config.toml
num_hidden_layers = 13
hidden_size = 384
num_attention_heads = 6
num_key_value_heads = 3
head_dim = 64
intermediate_size = 1024
vocab_size = 32000
hidden_act = "swiglu"
norm = "rmsnorm"
norm_place = "pre"
norm_eps = 1e-05
positions = "rope"
rope_theta = 100000.0
rope_fraction = 1.0
qk_norm = true
attn_scale = 0.135
bias = "qkv"
tie_word_embeddings = true
parallel_block = false
init = "normal"
init_std_qkv = 0.0255
init_std_o = 0.0316
init_std_up = 0.0364
init_std_down = 0.0364
optimizer = "adam_hyperball"
learning_rate = 0.00958
beta1 = 0.9
weight_decay = 0.0
lr_head = 0.00777
max_grad_norm = 0.5
warmup_steps = 312
schedule = "wsd"
decay_fraction = 1.0
decay_shape = "linear"
final_lr_fraction = 0.0
batch_tokens = 131072
max_seq_len = 512
doc_mask = false
train_tokens = 524100000
max_steps = 3999
dataset = "wikipedia_en"
MLP neurons of a small language model. Each row is named by its layer, matrix (down: output weights) and neuron, and shows model dimensions 16-271. Each number is 128 + 24 x the weight over its row's rms, rounded and kept within 0 to 255. Numbers have three digits each. A neuron's up and down rows have the sign that makes its largest values positive.
Before each neuron's rows, "raises" lists the tokens whose logits its output raises most directly, leaving later layers aside.

raises: " have", " consider", " celebrate", " remain", " stay"
L8.down884:128144115146146156145117133110078126158130115153136156097172135124128118152110194165109125160104156153156157138117149165094160119141121144123113163125142148131124116140168134149096088149096140080159168118139145147066151164134149145071093121125136153152101133046109097179114106156100143109144110097102179109127126113118124135137161110173122178161147102166139145119124175151100132177149097138127131150118142115144110159119132113141154126108155132128134091120157142116134132182125102120143147150173160108134151113123127137107160125113185158143124152113105090139113144177141106115137127127096117145139086134111131149128140119111126124179098108148107130163126110133088096114112151115133124142132095116134109125089124141106137122121099108152131106159099119127129113134126099

raises: " were", " are", " themselves", " have", " respectively"
L6.down103:131120133121132107136097133168138115098161115139140135156135110107143111143156118165112101108165087137103104148115117152106119105137094129134114133138147139094098099136149131120094091134139139104119137122121099124145138143105090129134089143140109117106131119179128132108150094094092126121162090131162169115139115132110127055127151127113115173143120102137173118145158120094076142180124124147123132089117172123147145113165151109116084078152113096101121114124108181109126144163101134079105156117107164108136079149117112123149111126163141108114159136160153141108100143124131137120121144115135126111173160117127066113106141084125138092148081105129158158147115117079108119136138132107132153134115162117135087107097123157144161178139142099125086129126101071091137136145130152

raises: "ists", " opportunities", " jobs", " institutions", " articles"
L8.down512:118140133185113132127175118128131127142119084160190142181139140127145179099144121130164129129134119131150128144108093154101116132130153096132134120158083112093095103150136155126157183131160130108127127146163158089131130145076141126103100136120120112148148106137164136143112165077124120155126166116136085141131103125110142132095084142162164117138135095129088149164127080150090108132133178135106085134117144147147159109117160109141150138119140110157141135129133107093140139154141105124081133149144162112093137124183155187166098103116081150099097123134109121138131133147117142111116113154138132177104141148156142106119162120159134122091152136132152167146094126146115141121174130093103108111146104133150111135147104134131102154174124096113105147152085107137117142148130133

raises: "ize", "ized", "ise", "ised", "ated"
L10.down490:116159136142113096088136135170123155093125110137096113113126150161100153114103104129168152104145157111115136119097093115125164155093129092142144114123108127124131145111147141101123111116156090151114092149160106112119138129113107174123136096140146136121132128059109153109112138143119153087134138142132136094144132122111151160113124077195158114120153103095153124164113117142116155110123151177130142069118117137112144126133143106128106127156137160163143135136158130137101129150141139098131131168177124118135134100128131111105097110163093127128091113147148143159126111115115166109110089108207113155117109097095110136115133118081121110128128129130123119111099131117085117176120104132107085113142154113111144138151140109072139120084131120103112122074146117148107118179095122

raises: "8", "7", "9", "5", "6"
L5.down75:101118147124118090140120113156107072133112155121122141154127140146117151108148093134143121125091173125102136183145117163093134128091144119095130139095134129137162099110153126109115079101125125168117178128094132155167104108116121121116142121120162128098090130088128132160140111136115157133160145150139174135127107112135147122166157161117144131151111142081143111089154154106114121126132139114121111113111141120130081121139123102170121165163123147158142167125106123145143125118159086142113132107152118124102119146141128108071125135140127099136123163121146128177069169131159161127134133186120148095081135129148093115135121135152150109117114131097123104106079111132142112131128098142133137090128124117131090116091136122134111128124168179114149152106115114197136128148187148

raises: "e", "al", "a", "es", "ory"
L8.down953:096160129095166110162145156147153104184140117096154129132137108153108103114149111127151147085104110107096127151106083093146169142168169126129122140149121118137125151157132131157101106107158137131143108143143135118128116127128131145161116150128110101100093141147114113142115111109117103140149135124100145088152137141089146143118160173111097125113145060133093110146149168155096094140102147121084147105114154163077128129169115116110167130145133155167120152160081187118119140110119142136138104162090116128102119109153151135114125126106120109118117156127100136097163128123144148098120109141167172093128121102148124127093150149135133137135162114120108134110100122099147109164140152107144102103110128102139112103133080094119049161088125168140139141094130098135163105159090154

raises: " and", " but", " followed", " while", " except"
L6.down156:141159103131124153122136176119129112138098138109107156111079142077139110163153098106124148153155143127117077088151133128103091116127102152131112124138115148148126179103115126142127118093173142147156108124105196132158077090128144142118101141076112153132094151090131167150123115142140094144070142109117134132109143143113087129139146111104119113139126091141144125146102122179123118119133108152124133156131118152159132153105127161128116122110156201125117097139117149154080125135111155148161111123135155174139146167186103134144146135150120089115147130129107136132095078108099136108131064143149130110109124120116134134127122127117119106146123166132099133103145130105149150122166157119118144153178143173111100115117112130115153112127111162130152154117093143137123107112111129

raises: " amount", " total", " number", " size", " average"
L6.down734:160076108120187099120088137100149159175140138101120151130090126109136109118115121112132164163149121142116170103120136134150115145132127160146092170103135116115150112167120169121119095182120172141136155153141134102098127145119144107141120115118151134106122107224101138130127123106158123139141142128137154097139116154111146144124143114125192111137122105122138167124117131116171129166131125107130184112131134113122149125123141139128104096176148144129115156135120118122129086073146156114113105145108123082137165129162098124122147177124104125156114153140122123119140125134156120124155113137104116105117145056124130106139089138141145129121167085120126132104152174151115113085171143152132120122101118153119153156108122139155104137088158101148164124165150127156117126140094134

raises: " towards", " and", " (\"", " toward", " since"
L10.down663:086128130164135070098087124116126126154118128084149141170096166124140124131163113110106169133153084153073092107123114146139106151129085124148179104111141113137137136126115134138122103131169108151163114114133159164142105060145113128128076149140070127150111108047132099122181104140114133163144152135112165142151132154122146114133110132084120126128122137124128114112145139160136133133132150147145151133107132142138151109148122156127135132116109128108074127117134145136106134142114111150084161131113154151108147129113117125115134112121123082160111127140129117136123085123149152091155124135172149115119108101110149124098166113167147137110115095134122176118118145105117143104130094129127173122087129122169165097124128119136118152106116135134146142137168160142155119108102125

raises: "u", "ut", "un", "a", "at"
L10.down193:113152125139132144081120142099144174110171147102113124138135122165102145138131111124108163113095156097147113117133125110154121123145160144104119156128137104122119123159076112125125122111149128151142112146111156126143111154141129129170144130130195131106128142092159143142142153118132134108124147097111112110142133103137078145112115140116144148112179138140145119148136162121123113137110152110104122123140126151146081116164126090128151137139128110135118137166150171144100128119112123125121128101123140160084100107116174162115097113028090106124107117151142072129150192083189105135130138140163144151118102164127164110106127135126129130154149154172113167191071109099134129099090139136141085110116157111121087149100124122139147197138126134150127135130116130117143168106113102

raises: "ate", "ating", "ade", "ated", "rate"
L8.down75:126118108142142159097105136116121125091124119125082105143137121147170156169136160136146123079114125130137121102117147103105136109121171123120128133143110066074155130154122119113170103108116131143130078142126135117143123125112108137146127097092108142078174141116082098155140143103133128135108098137125117112149158109151151137091108093190162122123117155099140125110138107120134175128115135156116106100142128179120109104147151138138153131161115115116135140139111128158112133171123129142156141115139113128125089117147145107154144119146117101122108117109118109173121149139124172132131073160162112114138123140079152098127096121136150109124098175173140112173074081134136112094092119114155117104123104152125164204157118130138077162110146151104126135126167134164124143154135102

raises: "ment", "ship", "ed", "ive", "ability"
L6.down671:151117171127175129126163158153141089125093105098117149157142098146143113140112116115156106143096137124153122109127165128098156124098117150123118081118138097127135099134154132122145101111151120124113116142131121138130123096142146103107119119115112114119174141122158140102144170180112117125117158128127112130119081125133099136123110121121162148132068149138125125130154081137120114093116126127099100155095151126128115112100125137144118120112122148136112160123113100142141156158129180154118126125113133153124141108126129166099123131133140117157130189139179160100129136117140149123110133111120112069142109161116123147160096147113147136162176126089159112122090126143176145125105101154126174144136118140139093190107124176134124135162125149147143168114118139112095137152066165

raises: "9.", "3", "3.", "8.", "2."
L8.down538:137164184126116098149163083155118093164106120126142115152127176103135121148094147137205121101142133119131099169127163152098073132141142170154174093084131089081091140157132125137098129125145114135154158132076100129154080137136144147125136107054101121169133130129135142116100133144140157128112169120099104147114085111131130142150105092121119110113120099128138165117118106103098153126120141151128116130141109138133157137157106130106144125142127110129121196117158146152139149142151166136096127141135140150096133142169135141120178134143192124140122128143163164089105137154123105155120140156092164120156085108140131149129160118108182123096101138138150114143083116142145141105102116140183133148121110135134144120095172096098142157127107109139136113135112147100100087106129130

raises: "ally", "ating", "ated", "ical", "ity"
L8.down402:157135123164168167128096113094157094093168146098092105134159128150147156113127109146149119091121142149111143108124108113136146106109141086178125133154118100091137120185119143134113104120130131103131119143133123118158130118120114138112155120121116124092135144228080177145103101172124115102091097148155156103145123131123115189122158139136169123150145134106089146146116148144108124115114113138131159125158108131150056083140128157139136116133152155142109141168143135138123127056119079145135142126125133113123150105148146141180093122084109127073143147131166116154095175133172165123108158106174123129125130162138132085149204097114149142126131150159112115145130115128151112171146109071129129130159106123137125153123142140135133151154153153122065128154116126160138152110097090

raises: "ion", "ctor", "city", "ors", "ters"
L2.down847:143160131122145100091130130172102116137124137186155129102136154138147097153118147118111147128138146109143139159098139099119165100131151137152157116133141151141153119125168131097166103080135088115122124134104138131148144139103105121141096141125121148123148176089106144111145158117119151114113118141156153119102131145135148152108117098126119138132106138110103083089141102121137090114148096123087086144146091134149158130140113105146114144164138117134137118109104145136130143156149112126134087162126130123129111103158106124099087099123101165127138153102140138111113122138129150147114132135189151121112169123097139098111098137084096114136115119140168118094136143160133124110111121114074131174108111116150134143091175099182162133114085115126078163135148118157084103147131120

raises: " times", " than", " days", " weeks", " moments"
L6.down768:117155120187131081132167125100134176175130152125163139144188144135133105154119093109112133128135110123099167122112111195109088126112113090137149114126106133144103137123124135125149156124096125146124134134109172156106134104155098121133152080105106112159139121151123099141137109109118133150139137125141103135142123116111157131141104175151124139182120093110133121125135120148132147111157142131102158113147117147089141118113089128141113173152086108109127113119118118107152125156121145146117138120112148119146177120121132076169152136110103141134150220147061143129114122104134142104083114169128095120120126139135118130141147116120116079133124136159103154163129106122137122081147127098098112081121149119132153109096132099168128162115147127129138172114128128126127138154144155

raises: "5", "8", "4", "3", "7"
L10.down932:122123103141128134119107117124161096135106154127135133125108141121111142102110091150132150096106132133089141132139112172123138092139158156161098114124140128152131180136139138120165063098105097151153132128182137123182120108132145118157116161140154133113137103116137129176128139144105157181142177118097132061140132153109129138120151159151136074085130113114133129162136109090119129106129110099129132114125154099138118142142128183167151135163145101144107126174137113142085099148142145140117128130159148131066128151129098089125106123135095142133146152135113159142097139191124159122123127154112101106155149156145099103101212137123155143126076158153149114133105133113127156116171100120101137127126102125115123132102129130127134098157128149115153162131139134164161150109132123

raises: "ities", "ally", " reactions", "ists", "led"
L6.down617:122161116141162117079156106120105134131159153133137139173125124121134146158124128126130128138156112131104146109097146119110156069127145112155112133147136112129123138125151143120137118115112121089101109132097129124118170117112110126120107158111069137144135143199135124165117129135116105159101144113175125121156162146112131121150117128176164106112121124121106116162136123154133145138180107178106092111102128148157118142133093125137118115149135109134159156145116147150134144084167116116155116169086112115123137183137124135095152118124147110140104103147153133129175116108171119129160135169136172118121141164111161102130154106125116109116136141083101127187115158110129129134135142138126109123153116144146127106195083111090138115126131128161088152149109109126140099089096123

raises: "\")", "]", ")", ");", "):"
L10.down629:150121136112098137140100127115130121101165141142129119148150107136123105128163114094166102075134143091108165133088097111113100121141175127110158088117148162117186128175153112125117153183166154123120142103127163140088177130159126163110124158117106100159108150076110168117113118147129109148117144162146157110111111113097100140099141130137125115151131100089107126147126092144136129114155114136142151096121161102146074117094153100091126112134139118167104124114086110115085127086117131116112122086148135152191123162075149144147110104137077119132110117155136115133161086103108135136119130126140107140151139134129116128130112124079137121138118148130093128136145114066110126129127146112174145142116108108118116182076101139161155066142120124147146173134109152120132116128129073

raises: ".", " towards", " compared", " when", " toward"
L9.down827:142146100122109119124153109123154123181123080129151117132073129126176118164137135149074147120128119141118125095129115162097139160122088137121140110111125106138111137106124146144142102083142137107150092104108138137150106136108088143121062122120115151102176111045125095093124171130137128137139092118128139109126136146110126101177100153122060123128117102156115125126117162139108100139079166161098121136154133136134177095105168118136102126129093122146127157162153134113132163162107116155100154138130133145167158134119132090140160158106151103145148138087112058108110137151123147124130183125132098115115131148140101158138145132153097103118143090111110133119130157091076136162127104130109097138108105129124128129122127118120115145132115135104124153112168165121121133108136149

raises: " etc", ");", ").", ")", " Foundation"
L9.down208:129141153117145119199163129132140129177114072130171139108142149137130148179157148090144099097132165099114119118174115128113110135116142115092164139133126095100134170087123132118104133131128122123098115140137145118141116109090141136125135164151116129120147125091137146103074100138130124161129142152123094123116121099138120136141147129093087167077116104093115152111124109138107112085104121132127152118117206111135146116141116106193100128128110169128149146122135079165113178116140127148144109178136129112118129132165143129122093180127159122125089137130101137182096088111076163151156139166129112116137107148147136181109115166106113124116168139123132137108100156124129113099124124118118153106161119176118150142094127121116121156138130131156112193128136159120120156152119148

raises: "\")", ")", " females", "),", "]"
L9.down781:157099087137129118103101106136149095113134125081151097159124170127142170149143115116117102139104139152149118128127150131123117114128120122135136152112124119164144119143091136139163142128143152108116119154181135125080129101104132134100095125128147117155123148119183125085087115084081124126133130137055102133127161100146128155112173083159142111141148139121151151077132126066082089118106110151150154127173166112123085128113119149137107118103099114140102123128097114103119111138118079103108182129145192138093114179112138104117101171105125096078130110124150073121163126095154120082129099139126110172138111136125160089102156135127128155121161161161137092108115135102136108146082099170150141123146118111143141120115130150108168135113118141067148149145124106114158155121147128

raises: "d", "red", "re", "res", "dar"
L8.down552:140122092105116124172121181134135128144151113112085134163139152107094134144113156140102117115107135182129121153118137099101137136108144163119105118111143090139152129093165133106142163120125141148124099130150136146107108129147109110142111119134178089133124154042129137136107138125149177130138112154098165152134117113073124143104092146213113124093146100122054143131157128151078195157138160123125122160160131147204089162138128127146151137126156123148099152122145141136156111148153162102097085144103154075185105096098151154123111133165145125136157114121098108138124123107087123124150119118138122140120133119104151137149111124178111117109144157131105128136140102139137136134106127145114134111108138111130155112118140149104111151101094150132140104114179112137095094136145138

raises: " are", " were", " themselves", " have", " appear"
L8.down849:122140128149118087121110128117112114166127125144140139119141117156132138163155138131133118106170126133121128125124141121095159113149094157108085155122137143104098138117145170098143135154158106133112131145150136125115116160106137092099109136153112136135103097149131148162177118154108129106135104127103171121160130134076149090090122132116109116138127106143142108146127139134088129133157103181145108138111166132144116148190150139127113112125139073163086110111122128099142126146113163108125130129180153135136090119144147143099121133140127095093154134130107101104113131101056130077082146132168149169146146066133115139101130113105086114154088137059127168151109124149082133124134085144141177157132126122160109137105125114157123138133136119123102130123153108125167137134127120